{"d_model": 448, "norm_eps": 1e-06, "schedule": "wsd", "dataset": "wikipedia_en"}
MLP neurons of a small language model. Each row is named by its layer, matrix (gate and up: input weights; down: output weights) and neuron, and shows model dimensions 0-255. Each number is 500 + 40 x the weight over its row's rms, rounded and kept within 0 to 999. Numbers have three digits each. A neuron's up and down rows have the sign that makes its largest values positive.
Before each neuron's rows, "fires before" lists the tokens most often just after its 100 highest values on Wikipedia text that the model never trained on; "fires after" lists the tokens most often just before its 100 highest values on Wikipedia text that the model never trained on.

fires before: "==", "In", "===", "The", "T", "H"
fires after: "\n"
L2.gate594:460491498493493514490549493455474488441554519525580462454421517494475411519430448506474501506504533509534477474539495492542474551489472517451449435510502531473514480500510443463496479488421522564470494461496481504504459534506575538545542469474588544439419580481486458541433480425518470518473506524468584451534418479478493514474480486643521475499548518607541508527487494484494493531424489565489427521429481522485603531505498479488437554563493445497490523467429469479470455502499480516506491471488471462498487494460482531444449497466524495521484550515485467522513564548517554487476471471548501517496439493454532486554512525497472522496472531474552531463564533458433545566520555517454543477551445453483521513511487509528465524501471554453577410503503524547508504556485512
L2.up594:571515585521532539436530480501546478534486520467524468528392491483432487483407453538534489457570539542528483490483462475459514507545466582555486503484478511573441517533460539524501522492513571523533493472566484453540468524450559495526529461553534506455381514491475541558487522517519474528463534567445527434586486454518497492462485526548452480451512495540499511489493449466474489459539480502473484541459475509504616460515466478520481489464494540515525482495492518553509440500505444495525476482564489554519487531464452496402432521493551485499477519574461523519511554525601527540486450476481479556463480502554478425513455498547493548492570514520500509476575538567523571445514552547530535465583522458547506501520519482513584526558486496528544454501521507546475519534490532
L2.down594:513604477492515419476509552547415474485531505514469499406452481497493423516467486485569507483458485505512488492484546488526459506449507514482429479505445532514568477473543532511505466451511538500444517439477543429499537492497510497591514522476486558530479575516474542466490441499463592496483443514455537434488498484499417449477522531518500523510501467484522437492507449520490526481496528488470513543554511482433490469578513550457482453475527513493480461486494529515485444471459461502574484532473527512508462507464452430474522527531453469543486521567490473481478479565487501470594502595500453488464497480497494552480594555470545517497488487609543468481533476502465570577486479506518497468467491526504502457477459528475470442477514494511472530547524581476452448486537424

fires before: "==", "In", "H", "The", "===", "C"
fires after: "\n"
L2.gate973:516536558556515527428525492545473494513539461541514523495542511465528468524541536514549513503455457562479444474484464475519441480515485464528441541486568548539514497538555468474512482471418540558504528548547533448493513486452548491484461471485533580453467518507468503550532459496538497398551471523443610537515511445467489522416510519574459443579431472497423592426510473545482506436536465390516529452514470464446478476516507458541592529434533533471471495461493559494461532549475462416499484413504521463560506531400513464461540540520519486498519538556517496509578484507444487524457492509486485497528451541447597458511512533468505487467515505520496526588590438494535513587461537581511570421451504485443506471424494558514446499576459545490489423514523557504487528514524521
L2.up973:418483452524505422572498539488530525480494445444448543464465505542430574460505505528529471471440565454560479533557620458492460559550537457500516467470497457433456428574545476612472409470532484515481430475464524500570555467525544493535512475519478502492548452524522472519430406477487478496493538540508530434517497486498514482555594513505506527498464499486535557521496500464500536498434377494497483496501532520511560477541564490460429487472461440474495465548464446534529455486492515530526514527493451526515530458444509456427521498541546495569468482520599590598523522518466530454555482488499523550496509488551532442420441524492499600531513462474447457411532467484516531494500480462545525442552486548551443532488502444534497512465541511501452504434437509474444486448466485
L2.down973:452510529517502480476488553578513454577441477498488550527455521544537563478543464545538515461415513478499478492496521477528494502526529527474430491494527551484475528493551422548522493509449563502515472479527527489477515498539502542599513521550482544482515491523492536516491484570528464481495487526593528522489451568476459487512565494506481465516438547549491507545544510452466509427512460486522497520560608521497504531552510488504456489479505501543522418493453472429516487595526480513587491512435598496547534541564480503537521526516498526497545481478498622479511524528466513454599475518537449471446529549469465437497582554409575617502524473543522482469488534551467535510540511541576527462587442446445580509501515479573477490495541487525475509500465565466472535549546493

fires before: "b", "al", "cur", "et", "ca", "x"
fires after: " ", " So", " so", "ro"
L3.gate464:535516511492421509459473487535526429556484533493426543549429501387478473465503464486509414464566394524546531560446490515486501498570579458476461465556470454465443436402520501450430594505458550533467456522470461506508492531535527571510481500515492485507500482523501489473558421502442493522519529507466535527513452470496479524451561502498546573555456541459469458550520510500468548527461488519474449431570467506504501521483501537510517547416493469488547547606501542457504591502528493540516433483518437461502549493529504554521478518493468472489444462501540510550476450516410513473496443447448532495536472494511473483530534532455520489513546509536504496607562519583496505521537437507554488492462480464440471470485483545519568507454522459452517479464492427491470555530483451
L3.up464:493513526596464514487439497492511479499425469452493467455460551452550505407472519504499546452561433432416492450497484547509471424489532419510454505548414514502576527523446489500485484436381579546434439542470468459568510469490484484559486431411527462455483540397574512457579497552477461511504478620502543529477524484519542494468516482520503528461511503455527549535496456514492406498503456468491485504479502497444515468570474522462483480481524455457444530548476565481523482467480517509450480473478471496537501532501494496488393497577442465526403483515462524510467518556548452524471481530486463484453517527594500535454515530499439502503472503532530501438469532504516479453496536490510546377540514551514541481499522525557483554459460508504507554477542514601503523484515497
L3.down464:549662517525549550440529491502511510464460463479545509566440475531505542596527548531549446558520374505504505492510538513470509484562483424499465519517444532512463566572502471474502456458494531485492509442433504567503470447521500544503494461513533511504472479458390431587485475480503460475480459488477555565530503478481489452491562516544532484480475541543472571439535490514452544517503473491574494480457453416501507476547489490394526567532490451481491476497486504487546498528502477552395538501519506476556496498529464438520522522526544541532459461489496470471431416493533517447464471431480605461505480531508490451499530487443500531516493418443533482544490529557511470506505410542575516399541517495449453467461527434578499506463473515507471541486514534478565555459450498

fires before: "==", "In", "===", "H", "A", "The"
fires after: "\n", "=="
L3.gate269:535441577518456464502503506481470442512482453499533537495544494430556522446455520483464546477477491513572394551495477569512473532482443511489495497476553523539448450498529481505472514503498537562590502468458545558574565499533598477490565430536521482491523476547462522529509562417507512456523500546452536533557489486471548508426568547498486481497491510468473581408538506472516490534471557468488449511538567536488562448471496444481514450534468537462568423560498485503458465535433501512471507546513497500539489552414504454507460525523522490526466524461538428513535555504509459485433455576536389400527467525483518487518499493483520518468482524531540383521524502577464503563452515530525482497501545429469531499523547548511430554509448478527504468527480515484521559560564424
L3.up269:548476528505499465509512462415402490463555492446477496507516495495548477361540523460516555473433513440574479518510511470490481543527426528498474477507460530483432499521531429515502419559556552556577493510533499526486494515617502478494537484529502552515472461510513512518531463513469530468529514559507450518531530520530553545459564520498488459416485569492462489504546507441432543435507510466500464509538456535467616529480552586502488518476522505441550496530478457502522511547475499505477501497533551503542545544503474497450482514524543491503448539473503406521519521544509463532527475546540452483541488470496488518462475510420528482449620552484528545531540537536468494517497524483528506440535430536507462478455501502554498467518437570504497426470529550521532440481502419
L3.down269:505592500478501484542492530490465437595560494508467621423439481511593493510502500479564515487442482534457473531447449503503525532480520446466506452465485498512452479465547520536536531532465532525439470523456525425523518484537484414486476482498484627502487529426463492545483523506535539442528436460615492495478509468539444528492453512513536513512515523556485485505485474450515573500541573515534537480506522464515508617438484454519465501449526480525460509491472493551515508523470440568448387441500563572549522528459530522469485517493508530483489506511586556480497543476505494520535492536461527473463477446453468448506545565465541460515520517500559514436529424568467583531507534448463443472505446575486496501530488467515424509527514493509447532453492501516500377519513498

fires before: "\n", "|", "-", "|---|---|"
fires after: ".", " |", "%", "$"
L2.gate145:534514488548440512534491521553564507456475499504484527480463473442458505545470483542553489514506466546567453542504424509586487475461482491463484539549515456482538443516534452438468583577511470571501519528511507465554488544520475586520539498439461470509496505508516492480579536537473544525541455509485521544405513482468557493483485531496486501492527463504521500581441468453525503483507432525615586570458481533554452527492435482453520469534481466495498449476576517523466497528595544519436504474533461450514529518558496469550513467482509493433512535523458562460484504512439468550487506498558527502477504574493499469539461455468506573483533457444489480446542506522514453510522449463504430567511464575481552467529452457541603476440456477534588442458472583499576500484452444
L2.up145:518471451578480475551445512541534451484513455499499485457496525430532520491460485513556442481527421534555492497544489478585508494486491448515513526566530479500514510490555460476438515593479483518505504498499491461578532477517436526564520478387520481494512491546450490529536512536437607538544438487533504525407443561472504506460524481514483490481498469533501473550438476496445509492471410558557590565507529528511464483494375562531514438507452443526519453490530546457476536487532566552433542472558477479536525539522569475483471495508532509483474502526537533484487443502441487487507496511540475495492518535451529493541448488524557522506561454408441495462544543494478485548437437489496476549491430589496452425479489455570560542441462422538511410443531498461567518514442436
L2.down145:481497519484556352451565509493480532530470463529583510571468564478527488520488473516477446489475538507490492496481427523473542487441554381499502432556490477469490442484510529580571430470535516480513544473546529542516503467458510484485521437636517504507516464521490500532563478483514507514515505489462509548578494527556488506531520485405544423487461552501485542513465579515622543567496553487554475556528494465527497465484523504487521491489504443526449519548514469517454582443487528428580430471495451562469426495495509498498469536511453529484504506504531481549532512559518490487506444522503527461490523554526460504457451454545481490473484514539505449500464474449494522433481512523471498457546554475500492467469511526559545473541519513534521523498494475504462413525436565

fires before: " |", ":", "82", "41", "32"
fires after: " |", ";", " ", "\n"
L2.gate776:555546541510464472485524483554469445479519507547530441494435560513529453522461508511541455508519479529474499596473535485569555499496535529478427477472529511547409479467495516482489550488527509484460573503524475494500524547491478446467496487553525571537445514464490493509514484602483495520549532481439468460539484487468542570505525522582482442466513476477490466496428505514500555462440474468558566538541441479590553449627543478432511502464558422465440476556516531457557585516473460489495505481463541498494464561533440516516479546481427519510517521497489464561553466521557546512534513548498592529462536510459425522491528497507412509496449567474478500497443442527478498455455501517427462550477531450547465467498538505520480506458495584543470595499523471435556493553509557
L2.up776:575450521480523508525541530486543484512511510540530500472477502478543509489464529534498459511532502526585487478494524499567456531519458496490423496526429435473488506442574439469429441508565517503446471487599499487516458570592531474554560526523533544539524573552499433564442579533439472478432571431521495454454453508471395459504543497527500510517472511485510490477549447523511502509532551565440506488460508476506523417480509454512485440564464550485536456509512503454512504428529514476491504525467534547453462499539476493485557497433470535526454482421488453525517543516517558473494521478587483503475471490550490511514520489506500436503462496539498463537478494504491453517473482565451494494562420442548498563458489658526512518487499429470467556418454516419565445484564530
L2.down776:471463408468519549482467489469480482474566539508530467505536492448489455528483567459565561461504464490462458502571534477504545531458549417515468505511484515573556491496486538506485490506496505460443477518468450513521522500571497494554475486508480490482462481508510461490534454495511511529526488483472478456541416483478501450517420518500478490498518473504592414513513495437556497593470548507460463454481533460473502467451527548476433507558491520540476574518606475478508550558444489509475535507551593506512529521508494466539533513515546508495505537509503502510487505438493491443490483500587465476562533422517523528510476528550601447440542506544486510455553520534502507563559445487538472506531543506508518493554528612507437446530484530490518457504482476565478451469547521

fires before: "\n", "-"
fires after: ".", ":"
L2.gate656:551475526481539457492532421476526544497481533439551516497516530455482513514503545567461504458487542514484448526512479482508477542425468521445546546481545455532550506478500509480520507462485461462525530521524513465465465459474509464497531503551518455521536545481510412490522555523556588563486448468515461511533479567545553560529498457475506543501564526439489497491490519541454454506520442438478501546503460502533559509525473544548485477530453481508453549509540420460642526472411481516519473475400502500424556473550489512435451542458417531515528545497488505443476450488556489578546523468490506441474472470424532447503472463471516423480526577465496480485511469523476501508513476412445464475544552479471520423567533488510565556453477548482512518424605542468522483564473468
L2.up656:573493476437511517470444417527464433543474416528504485484488550387437548530504493530488487417507556505520508461585528487455453557472475501498528472507456467546513563485584472569517518470494524467470458543507516454493545516478486477595536456462453501500491483488503480520496457507550521494484438483585456508440531436482563448492492509486463467511511507533426553520502517486463502531507470533489548506461423489528530527530466504521464407543538476521435536522565540531558499521468599489484481496474479520496491517548494510458506501493478570491543463441502502442492561447470483507485497500515390471434481486546556506497488402485544426527558500526513488486471473589503519521479451484476519480491512473506424445423472506512514556491495487545459455520516449484530409564469416
L2.down656:585518494504535504547527443538541466526431494506532489523516539448471551499470531423490455564444507571472448470560593573442511541463495543404520522483427470536486448509474494567488480485491461514498505525549526555502515447507487532446549499549483541461477488470505432402503497489484596440441527565468493476483466461482574464513504494500491500539446476464484500502515429523543502548468483504497453560472490527526551529487441527512549478468543501506485517479522525462559490486496535492525585502531535533503513517547481569494510452501539543489488475530506462469480525482529489548414489467492500414427521537496446536495463477507418442532436547488581574400587486487519591539501449496489481486470497455611522471562504441545549520479454530492542467428562474490535448601427476

fires before: "d", "al", "e", "wa", "et", "ic"
fires after: " so", " ch", " So", " Ch", " Po", "s"
L6.gate303:468464504538496458534480450553395580522435522447479527469496474476492524510558458550409511600461478467515553465515455455520557456490444408476478460479515510488530476512491510444514493548465528465451528547466501567534499477439513510485544437497547508492464495550498473499461479533498534556533463536493546534482460475504470511526507457440570541475539526495434585540463505505526527452530467499516495505491511601510511490426536492492458463504501499464482498549577435458474498553587441501480550525529445575483507466490470473583525498561604546481552557577504466497509456453480491491461528514457470539482470464469513469471562507510495527559495521488520539511461491465473459445465571513560506519514490472546515482528452486475453475447530400462452531384506544427484478530506473
L6.up303:527428483492467492453476515566411618489498453466527490454412502477558507489500436535441449503495513467553459460525560469469566461539422456457508504468463501523543498483520539476483508491465466525557538468398487570458516503493518471511503449508521498425548512528489456497492510462506451525542446462488550496470535562473468496561480535502495452510515483463515505509466503548469391455480511448550483456501533490508519513529448524477501576488434540474500478493546584481497506524544545501455479512537473519512473526472518462524507492547490500560442423521537437515382509559530429470523435537526549494506549459466573519488496487464524553454506473398464493482527418425508531547461525611467501463571454477475517443497466579515538485546468444458515519473534516559502586547468539
L6.down303:559619501571527455545479485559591511469447512474514480486465504418472490426465458522493489555479458436512556471515498457448504451541523537439422517474464533552594492563478499488500561480529580461613494509465482431456576458501486516545435543519500515529480444491451469448490535530477496444361532454497551489412545508461529480575565436530472479493428494560542505464454485499521526521512505480502487511542531482530534525474536529484403532482482565496501489477525554542554458472492469540477426470554481502521505511556551491469489392566560500578388509522487527492433462485520436469466492496540444499501558440550553504473489547438484522473465525511449446490547552543495542479474517572494509451511505499513464492564531484501527521509511490522496512506594500436532458485548524

fires before: "\n", "-"
fires after: "."
L2.gate573:499508503483454491529480505540468470512484451545555465472508476476450521449499415513501524490468462599515513444452483528543443509458461418425536494512476507480467471508512457453527514426516551513525555531551478491492525459571460497495507496494553521465483500546442559462487437460527500466465476535513505463468410437563522394518482475511493495533502519429426513425504503473470537525456426510536545476483525607405534512475521524496509472435512509429472407498561442472464557503381545521499523465443564538497512475490428463569529491533513550429436519470450493480521467500445465472429497462544536510540546496515483463385514526478519518519558491530478501525494450502465523473495499530502447489549460509492549534470522467530453593466476533514508488537517481547496441524462507
L2.up573:485510512494477509518540479577468462507488431544583495495505490481528531476491468499479500470491448595482510471446479544605464496494462445431519482536478523443440544505464471497511483442473538531519533478527481494468565491560430497493465490511537550460432511531473576453500497450545522456460470532459528478450453474585478442513509451541467462518446514453467502459491506516468509530428431467551525447516496573469595558485511559474475460462519515400505436516525485511459495492408531480505477450462562482528534444444408457552529490474506549473480555452427437485561493517478486450448506478539456455571485537474506480437520537475513477484573493524500508547530515507504487513509509530470458458550493516479572509495489491544412594495465509545530498557486474486465414562508491
L2.down573:497739537563464538483474487510473492504528488558561521566558520466505513506490541578515544500527512533527481488493483517560498441500438553513473482498481524483546518502514498545506437484512503515491493475432444452470508424503503518539486484483511566511546491501489505544554538500543503553491570558456514522417492528528500461478536435470530536519554552505430556502564465499446563499531506476538456524549577522442547510454489548466501476495476540527488482492573481498503531477424495501506557536485568593383575487553454556559518530505510596438474503464499470509479485511474461487531435511499461497495480526530478458453488499485499518515546450553507471443601516504504521473471536486451459516425442534488518464509540549561525527483430494520464521486476475477581395492460515

fires before: " ", " Ro", "E", " A"
fires after: "\n", " "
L2.gate1174:444516484523532541522540488538457466522505552525484507499553436559478530513424523472463524508435438491501496540532498480512573509472565472506486511522499543525454433462533509508499568502543510540495471500488547485477495455473433544467477490521423574534479504473542453517489477482473525462580521527410501540506420533453412480480540455493494447534482508505524535538520506509464552526462539529501561503532385450490520489453503512484403524524565554409469506487566539499468494499523543519484520566534494514514590491400492585467512451495479566532463565481405452500483501605481563463501464480468410513505412456583431513464442522480500479499520471469507521506446471507499548478458507541497465559582492506550509524511525559493543542497574609490526503537492511530445525487486509
L2.up1174:588483448445531484536553481569499490522528470528535519484512508500470564439460442475468548455465514566539454527503560497505477465521545383466499515521517506533493503421480499583571530479582482562541467506492454474489442506431501555494528476554552501546514523453456595502486509499496508478509574511501544487480402639485478476526589493549504479444471515497481510486539484453527556510504485447483501524544472520499527536510522503479446532554537475438530532440564490486483623472452498481465492482506478420516435472490537483425507550479536535497412484540489527482500493514490453453508386517473456488483439490470443473431461518568494492526431509465545529489501455540443502578411549503480496520474470514491475509456539488516532473473516557469490540510536537537437502466481488
L2.down1174:542404519532567510500453521530517475514522487536483553498560468464499470441471474538418502481498445470500516536519503490513461503540502453435524539570567552493491470477498429584517435510516472536541486555432479469508501467466497485500536496523461555548491503535575447446533495448469502434456535480510466530491479584484522443522537460474556497425503453501439513567536434504444539510513466573514534472473480504437444519461507493451425516609518474527505413485526469487449545485542508460475435588468494466476458511449433518503491488464508544492514589485530511530432465514527503478504455463519500493570467404547505537508529501456511460427523446555502495536526490552553455524497496487496519529540466495509494476416541491511429553478494524554512575496546532528551531521552566

fires before: "\n", "|", "00"
fires after: ".", " |"
L2.gate559:410495463463522478471469476556483461469434524470545499489473567507445447440497496443491497493514552547476442473491458513524517499442484461538493444533464516474451537465511437542486537511475529516481440368523519592492515460592524410466422522517499478506504462514470485421473469461543514456527490500455524459455491519517506427500492514447518481523431556475509476497472497489485552548473566469571558469492425575461491476567441515543466489539547467499549491540520465466508469477475501500530597474555515531455487512575502526522469540562559508448495463458535480526506482573475493562469461541504481552476539563445487512499462494432473496513520479472524446464575467500437518485529482493489395530474580527564522488505494487520549501478326503518453506494572482483505504606450565
L2.up559:557526496529444516449542523474548462499562500514531543489492486435514525508499477583538531486525502501559532465613518509570478581463445513452526563521517452553526509555484494503497479516499459476526515525451508478494511460433512534562503530480441463473504508545417488604524560504494522497468506515462461546526469513466405519468464421544458562523520426464502464608533480536402516460507554524486445527506538465549561532477432466543553461551508477496506463436542601536537524463454527524428458524483569547497499500455494518547506478466500538542561534566443572482431539524514530453506454483434492486557500507517541517493531534512513495482478474479481495478489556484570594515508486582535513496464478593455518475492486474554439554574574524505538533541520498513510507506474490
L2.down559:518505499533480530534508502548504534514541549429546519483506463528482521513429453480543479514514487519531475518492582471439560424429508510561545503476462495521429540502537510534559490445515511528447487483503454491492547492528494500512524501486459502536517480427514524552474520548516530502451530501532523505502489532530529439578537465576450477476453516464435525511454501407553517507486464446514558501488484536467554485558499505524455523472504530475516544559530501481456516568520487466473581414494546527442493511548450498515529541543492529514511476498480516498607413443515513491460498540555508553516491497510485475434516413505508525506564468475446493474532446474524555493399474463440422527480469495504526509530500465526517460438426509505540410504530550507522527544496588

fires before: "\n", "-", "|"
fires after: ".", ")."
L2.gate1112:493454480526474417468445469515429465495525482514445514497530501526543508521546502502524454455518502551501401518524478558553501485514460428480508510549486519483481461467500479540546499461497464524458625480498492499455513492554458437438499479527549451493486519499429487437448443467507438484495473489524487474503478506527515494506494519512528488493513515475517525478461437497518525552433459489513496408458519553450456477476500493490552474471517479396524475531448466524472532513412447545601477483508545437500533535476472542504533504447529567482404494450447539400520551474363458493458503507489511484545542529467456448507517535440521482472536390493486468421463522514506514480475498457618457454480538496551542479402459523534471451438477549467536520541497469557502448510504515
L2.up1112:508474546487522493471433508533468451511546486552410534500553454525594518560537518475502430464516499533547436514497505555580451510482465469464474526473488524434529471456526493582531571467463486518457580524500481513501485477565470510449461453496533406447480553534472491459472483468499424505464455477487497482514487466471526526526481423408487532528476509443512514472491467526478474557390508466513522480466488508474479472502443530524526515421492524469487433529469517520432536541483503470560458497532534415528530581501467553540570543457508551497371572452411507446544536518355486522439452496479514478565567538450496473519486537437485506476532420525475467486455452493499521543461471444522455515439541503549540485494491495513482467453480497463523516547486501485528423532472454
L2.down1112:435795522529533503479417483480468515508519468521486509457578463476538540515511475528484518515506534512558515489520518563554480484523489487485457508493477490469517460515516517563491498545503480542483592545560439551582501462524501523504496454510507441477506525544487480518507513530515457496504483537550524497481491492505533520542461500451511494548472588475519462552487489503496516492477482457545464522469498516474494509501502525479525497503483559505446437459537527485479590487485517480505499532498502475488478519528499509568529446484471527517449554527398507509479510494464476577439452534503448461507544537522495459532523472550485562436494443491464512507536495532524517554472493398529430519507518466530518483517520561560480535513450510457492512524488461406577310614522535

fires before: "\n"
fires after: "."
L2.gate789:530519448497505458481531418606449466487539464498461524471532535430544464493469531496490552510456493561517416529513520537473477508489473497487492481495564562508455522495526486486430477570442544459485456485522451456482446508481557549514471459532446423477520471520471531531483523561540494448505520565500518546475529512516519499537574473462493517443535610477504523484502416530531561513482562451501628393578474559536508466538477490554579481510498462458492539509495522508584565453525531544516483456471522520514566452446450528518486507512509537434517530535531480377492491497454543520456441536585429518455531488458524444462494465490518505536488558506479511450521489472536573536529466494482504541436537472534465545523584512543513478504552471511594473509466532526544471491545511
L2.up789:451477438462533495429495483477472512465530466454572529464437522456496494432485544600487494525504466557514493470493533480495413490490436453514528436492432497459500524491475495589509482506516609506512519579503458501472440505526511521518532447519536472485459508542446509518551519519530546523517580549605483549490498561480493516522532499505468565553464401424570479451479471533494468586493471453452534486533556535409565474502472539534518555524494505483497501521514511541486533509455510486438424484486551522467492542468543457539550467518536446484505510512432491506521504425468485473405539494558539467480516439552477548507530509483472523484470426437491492534478407475514512520464418559411480505430481508485510528488512471526411496508497568597505450460543478447471513452493519
L2.down789:484539529494559445514520438520560489545451529511504548483499597536539483507489525506497531508525478441491552457489555547529541518472528483469551536477529520480463498509525414523464478430490474496497526508545552499489485523461448490542539471407510565500469458509542461485508512424523543498430577467529509480525520572519476516503493469525488493488541445488504503438546499463404482475512523547458462523523558484492427538443493588476504540492485529499440418485520423579503439559539573537583452502611459485538548520451543508536590487464509541517515474559467523511512558418503562481447552501552442469458455473537498477466501460519520462412594551434527486531467438513442488497523507477549515496472528473532481495485481480571500452521496526506558539550580513453579470456448535

fires before: "===", "==", "=", "|", "The", "-"
fires after: "\n"
L2.gate1215:521550564492462488519536467479489563508585518542488512484499467537506518487529431463492538531543505448527478575442457438573480519424455429459512449543567446503495496491489525601511440472503497542455522429534468529526456441516478511410493490516500535488483473513458498463578538536528504517501479537542495467534578453498475517468513456542473585476495463509460578526495495560444557481520512459539509440449478546388525470488484555483528512478481484536426433497501502515516446517434559598437516550477533543501512474504485473489498541547550483541513497473460486592467467497547471488500459454485438471407476518442446586501510503521614513522538537510403499550503468498515495491480538512488513464468543644496553482450535491494445499478494543482488471483457549504458459493518493
L2.up1215:552524485521468476453559437522547485557509489515480391567486484500539494516533492444501472541457459493529455516559502515501525517388530471434469439538441492467459517488550506498491480494485458443447551484532560478483429560513447480436481439429516560492482491474506556507550569486510480520579458430633509461490463476495523500434462553517531521492529472451415531611535507520518484489456548433482493448529509539492520477491523558551515523485499423437428498520465515516542448464483465499441576516537538489536465462532461560478503482469507485520553490517540419513504456447473532481519526518497432454510567449437478511601492515540499386447508590530448574540516445563479491463461525476529556444504549480544503457486522485467536479460495467518515512554508500479514470450503499
L2.down1215:416622423512495581542519531524410495505470497487492541462536471459484487496501497540512487565496492443528518463495440533484505480547485549514516508503513512512468474493508520467498588535503533458439491564445527483578547500507508467501502512549424464504581533436535532493421465553545548449490508510457527587448509510515501459477505528493524523502596531460462416519499529423446446524463451498475551513483512475495514560497555418468487466510503469476507469513497448450524506438566436527527499538554480524587532574470471440516509465567548491518492565496534480482459520433496524479521520556511572542478501424573496418470480534495469456548535435507473531488494500605525550489476514465536538504484526483496490464490531468615492512487499533508496534451449476498506414504529545

fires before: "le", "ic", "t", "i", "or", "lo"
fires after: "te", "ly", "y", "e", " Te", " E"
L3.gate927:471461514414471419540547476532487550500515447542508448510458501553490502496549543423521491528563531469599474530472454459478445440514420496529474450490481474498502495565498495513498469552472483560444584494511464521408523481546485499521523468525536570537497522507389577508506444460469466507491483543553556509534499494499481495507557497584448463588486424499497482547468511490515520476502460482526505529466420511474549449513545544484497495545529496561497588422512529475504477544468434455492511458436550543506548461540441498503407541457441476477545445433455447578560542455498495529523524504446460507490471520496497497477473515503514517491492468484488474538477617480549413506454508482470504518523503524564483444483493564472485469454482515462439521427501572557476559439492466
L3.up927:524562516547528533483493524528493498500538495500394568497534475491501559500460552488439479500480506464412501510596504494439516526471552477486521523546509433484477453499472548486481401464546517477466404517487509489553490502503458494482497429486481449433498526434602439494526483485484501504553477471465398487483502496558533561563490422480545479474553515498479425508608461464549537522527525441451470475515581511475491562447500519541513431511496505395490471556542494433502567438559490525473567540531451494507521483528556546489514504485517512555504581550544541452438472527497509518500464504552460452532475460526521552514565491511462506490467463490458557469478427549405579463537507524461479529515443519405489535472517419501518530563452484471512483543503525481523480556519505
L3.down927:506283511513537532541417517504513494507504507454472516543556426535452504522488487555514428534487530493487546551560460549511530547563586501520536616506552523521498513432501558519463479483525534491530496530599489544567508568510496551450438515501463442484523560487494455510513491518478531454524478464484411527523656459534501533550457484471526516476548522565497495553494458503516614557489496521400529506477500561560494486495542462521471583487461491506554458561495527474522559455548518495553529502494496513522517497538544486513528506463569466494500550490445584484485467492506549501540478506487549488496504492502561513507533441453482485482514524524491504480496513417453507475547509573507485468455472452528454520500505377510478472538515481524496475553488488500499517483528519

fires before: " ", " Ro", " A"
fires after: "\n"
L2.gate743:479535545500462471455505479425468464510528481454475510448485494494454467467477399444517511528513513586457523446551537423531496488435581481571471451427568419486583494472463448439485503474444540552492504496474468425447465504448482498453453496454515499469486544485506505525511509536517554452576491498466534515527472464487430525539500434507499511487516476417478553529481443520431537476518466538502493512462472464485512551496431556506477546468503513446552525512476544464552570481531520583507511574565418505453562468434528498474476511519495537416470441517536502471581462502523483462507466493443468532540612471527445545505475501522525589526523480501482546528477450497480606443513480496475540522471503528597467502509434462587529443523557572438513479425482585577501531457505494
L2.up743:517522574535441470514599425439480429459567536455540463463495491493529501477487423461477497524488535555475458525550498498533439452436568516535488435505564435472455522590567467514431463467504539524453456530507440437469457553461546469451489484485488535463542505516569519564484511551528542449535591462414500495517444496540497540493482462514477480519536498394532479497541494460440497475572458477417506556487436415564541543503463524551481498488472424469486494498513554429557509412515476530493568507479489523520477531479505497364465500466497501476548414511501516529494545468438495463515488559521549483566512518546538519514548488542526528452513550504474539465420495467492586530432518476430490518482484513494456522480518507518493471543523502515534506466489567549424492467549502
L2.down743:537509531537517583493517550491520458478537456525507457477524498523533472536485474502528504568494447445466432513531493450515489474490515472491506520482546550514534438525509513471436449466489473558524420482460500500432497484550511503501459522513529560536578478477532556553455564475509455515476522528468483530471469568503520495437527500460462429450553524437542459480510459504462532543555556521486508494481496478528440639471461513540472540536484468568446444462546466413500445498465476520433512508493497469566572560497469455449526476536560528435492482481543544466526533533478457567488445471469405512519486503521553445497505506520514473499426493476496566536377491465574491544493533511559541483532458516399505531402492525479400494460493521466465490491460527492506501466492471